Weights of a small transformer language model.
Size: width 768, 12 heads of 64 (3 for keys and values), MLP 3072 tanh GELU, 62.1M parameters.
Architecture: LayerNorm before each block, untied embeddings.
MLP neurons of a small language model. Each row is named by its layer, matrix (up: input weights) and neuron, and shows model dimensions 0-127. Each number is 200 + 40 x the weight over its row's rms, rounded and kept within 0 to 999.
After each neuron's rows, "fires on" lists the tokens most often at its 100 highest values on Wikipedia text that the model never trained on.

L5.up880,205,185,262,230,187,206,182,198,243,274,204,231,171,174,181,192,168,187,226,204,188,147,178,133,190,250,261,217,166,159,188,170,219,117,212,240,256,209,204,187,129,199,261,296,155,217,254,201,159,261,147,173,182,201,186,244,219,232,249,165,249,234,173,222,173,235,200,231,234,152,163,157,216,246,176,182,214,229,184,267,302,129,285,185,199,225,154,183,251,268,271,191,178,165,255,249,244,170,178,136,238,191,236,206,283,180,169,229,245,148,146,205,152,267,138,216,176,141,173,195,193,195,200,137,181,219,193,182
fires on: " |", ";", "A", " used", " F"

L5.up1655,189,178,191,190,230,225,197,165,106,181,183,259,149,173,215,212,162,149,88,151,210,298,218,220,218,182,156,162,219,157,177,124,135,196,228,199,186,174,212,152,171,146,217,218,209,174,175,201,156,193,202,164,140,254,252,194,177,248,228,187,180,163,267,158,105,194,222,191,229,129,201,206,125,240,242,164,168,198,255,229,179,187,211,166,203,94,168,225,176,297,210,212,220,183,220,229,229,157,192,174,151,179,260,202,172,204,304,249,203,205,151,139,178,269,277,261,244,185,233,114,228,218,225,230,170,150,205,131
fires on: " season", ")", " this", "ment", " Act", " a"

L5.up1792,178,176,184,206,127,176,239,160,217,251,157,220,254,261,131,183,205,153,143,172,158,205,142,183,218,156,188,183,245,272,168,260,217,198,188,224,266,217,136,226,164,238,186,185,170,209,172,164,205,232,172,209,235,206,190,166,189,171,214,189,222,217,183,149,225,195,171,196,198,234,153,233,162,143,222,223,198,184,211,187,228,255,183,227,215,185,148,140,216,166,270,197,256,234,206,176,114,223,187,226,205,175,202,224,240,208,188,202,192,266,255,205,216,182,260,207,188,242,91,169,132,168,196,260,219,164,182,138
fires on: " of", "History", " the", "Early"

L5.up1592,275,198,239,257,251,157,193,235,271,207,168,199,190,225,200,195,192,210,231,205,176,164,153,238,142,176,207,189,207,191,228,168,190,253,149,209,229,167,193,218,159,300,257,167,151,322,194,241,142,169,183,221,231,179,209,157,237,210,269,260,213,230,143,218,209,262,137,189,191,174,244,215,174,203,242,166,216,271,225,212,186,113,204,223,252,239,170,207,196,190,210,182,85,154,204,283,182,220,293,187,244,159,251,195,176,232,279,149,245,129,193,248,259,200,200,121,231,244,283,217,221,225,221,139,187,221,236,197
fires on: " can", "  ", " could", " Can", " will"

L5.up248,257,173,274,202,211,259,173,205,130,250,198,203,196,200,177,212,195,271,229,178,190,201,182,204,194,242,228,261,212,184,239,220,207,244,219,181,196,108,172,302,176,189,198,220,279,185,209,249,175,167,224,190,160,214,207,250,262,159,189,194,192,237,177,251,247,224,202,225,154,205,258,161,167,229,205,175,119,220,259,194,238,192,157,244,143,206,191,160,253,133,159,253,300,178,197,139,183,158,204,241,205,205,192,161,253,177,121,178,260,242,190,197,260,173,201,197,158,159,242,172,199,197,207,135,268,115,211,79
fires on: " 17", "17", "18", "19", "–"

L5.up2468,162,190,189,189,195,219,298,207,154,161,283,172,209,205,194,202,152,244,236,251,139,208,107,229,205,211,259,222,179,159,231,191,223,227,241,300,180,213,151,222,161,217,189,242,175,144,164,237,205,176,166,238,205,212,187,159,312,192,195,180,160,182,242,257,198,108,226,145,219,200,216,87,238,203,106,177,207,214,194,196,153,185,178,220,182,146,228,190,141,229,219,222,184,169,129,200,358,193,159,170,210,234,165,198,209,225,213,255,181,190,191,221,213,254,208,209,120,191,231,181,172,142,228,223,179,183,224,170
fires on: " |", "B", ";", "/", " All"

L5.up215,212,189,230,246,132,206,155,233,189,183,145,152,225,191,225,259,257,216,212,221,175,234,245,203,132,283,186,224,154,273,203,176,212,181,210,236,201,285,180,172,205,197,262,207,233,282,263,153,225,266,144,153,215,288,210,217,173,225,209,197,197,111,223,151,223,206,177,201,139,211,210,138,170,208,210,162,221,216,177,209,228,159,205,195,194,176,196,187,232,160,248,111,139,181,193,214,179,210,121,155,191,151,242,171,165,146,230,236,206,137,130,248,278,186,208,149,216,246,200,194,227,189,234,217,187,222,236,133
fires on: "'", " -", "ala"

L5.up2679,271,173,235,196,128,167,135,224,276,159,177,165,172,196,161,202,132,213,206,272,218,218,169,203,202,174,266,260,208,173,254,139,93,149,144,262,161,222,172,152,223,226,260,159,217,193,287,167,175,204,206,205,238,329,169,226,287,197,204,269,129,188,219,211,204,205,197,199,244,212,218,300,205,177,262,168,196,246,218,167,216,192,208,235,187,158,212,192,299,168,208,186,262,270,270,208,163,206,243,218,180,182,225,276,193,166,170,216,184,218,269,214,178,172,227,246,144,165,181,221,205,134,128,205,229,229,217,190
fires on: " was", "ul", " is", "our"

L5.up1822,156,160,173,129,192,169,213,221,157,199,178,164,212,181,153,149,214,252,244,204,160,157,214,208,207,194,243,221,175,217,149,157,251,199,171,183,236,135,167,205,171,247,197,179,218,142,204,243,149,154,223,235,211,212,195,239,117,222,180,205,212,182,227,183,173,212,213,151,165,252,163,158,178,250,146,108,218,132,212,194,216,225,208,141,195,175,220,225,119,219,256,260,157,163,203,179,198,195,267,118,212,155,211,142,298,298,176,267,186,188,165,176,190,176,241,251,232,146,197,156,240,242,109,263,167,179,240,185
fires on: "-", "|", "  ", "–", "\n"

L5.up156,216,179,175,235,224,215,234,199,229,134,140,183,199,262,181,173,167,121,183,255,196,209,220,178,323,200,227,196,173,238,128,172,178,208,222,211,194,190,199,210,177,262,216,223,152,176,133,280,258,255,245,187,142,186,178,218,214,219,239,244,260,217,143,178,154,220,163,169,227,248,173,184,226,180,231,197,154,108,162,160,254,192,152,171,238,200,185,212,183,218,178,232,250,139,239,224,205,198,254,223,194,231,128,205,204,188,186,172,198,167,166,183,176,183,241,175,206,209,169,160,126,306,180,119,203,223,208,202
fires on: " V", "'", " esc", " Director", " G"

L5.up2916,139,242,248,187,135,212,218,267,141,190,218,191,261,240,190,178,227,260,298,214,241,194,241,177,197,185,259,152,280,194,230,217,198,218,234,146,226,155,201,140,201,181,266,106,153,135,190,187,255,195,229,269,189,262,209,285,269,209,165,255,183,233,192,129,213,180,192,249,207,173,162,188,230,207,205,183,169,230,200,151,161,191,219,207,217,190,140,244,200,196,241,197,243,196,247,258,234,236,255,159,288,146,214,225,188,196,210,285,222,218,213,181,202,213,175,201,238,250,162,194,217,210,169,234,183,214,237,58
fires on: "ed", "d", " over", " forced"

L5.up2542,154,199,221,208,200,236,239,150,215,186,140,191,152,246,253,235,157,203,198,223,108,223,214,187,168,286,223,220,277,208,248,214,80,239,217,110,179,212,210,111,124,157,175,197,191,256,205,138,209,170,228,233,105,191,207,233,196,165,162,159,193,202,176,142,227,167,245,126,188,220,289,174,222,202,288,145,236,160,152,248,264,202,189,273,217,146,223,198,178,204,192,182,231,210,194,185,215,180,203,191,192,206,221,237,236,247,173,287,208,313,157,199,172,112,185,245,139,153,215,216,201,169,156,136,231,170,138,165
fires on: "'", "i", "us", "is"

L5.up1155,162,158,206,194,202,252,190,247,280,220,226,145,164,198,219,231,226,251,221,172,212,147,199,223,184,205,200,171,194,161,194,203,252,198,236,235,271,151,140,141,226,190,155,129,202,137,234,180,211,154,157,215,150,90,171,226,217,217,195,132,266,182,170,183,247,198,148,254,259,220,251,265,227,235,122,148,184,178,166,248,179,218,292,169,156,167,189,203,174,247,249,297,226,150,207,218,236,160,201,166,250,177,206,193,271,214,208,150,173,180,152,168,122,101,151,91,237,207,216,144,190,117,172,192,248,137,235,183
fires on: " It", " that", " route", " it", " He"

L5.up57,200,261,165,283,260,256,252,214,259,258,155,173,220,256,230,238,226,211,196,202,138,159,196,201,197,218,218,274,229,223,222,196,207,197,233,223,259,198,247,145,162,193,279,151,155,220,247,190,178,255,180,193,166,238,217,227,173,165,177,169,253,138,168,177,213,150,135,107,199,216,182,197,99,160,233,145,149,252,158,185,188,173,227,113,193,222,215,220,229,158,258,204,238,167,166,233,141,203,197,204,206,160,224,226,215,145,190,220,289,197,202,214,230,224,145,178,186,223,240,136,145,197,149,247,276,210,193,189
fires on: "'", " his", "s", " her", " His"

L5.up673,210,157,190,161,162,251,230,208,239,175,154,137,202,224,128,178,261,226,252,177,130,230,158,229,193,178,187,249,202,211,188,216,154,153,224,210,258,245,182,200,106,161,169,308,185,191,188,143,181,183,248,267,212,225,224,184,206,216,176,161,226,125,203,159,211,152,224,210,157,224,184,194,188,195,162,127,196,259,214,294,213,139,177,207,127,211,246,191,189,204,165,217,206,193,147,207,203,258,216,208,173,190,183,243,166,161,184,193,151,217,217,195,113,187,253,198,186,233,115,200,240,221,211,213,103,148,165,184
fires on: " of", " to", " Year", " between", " |"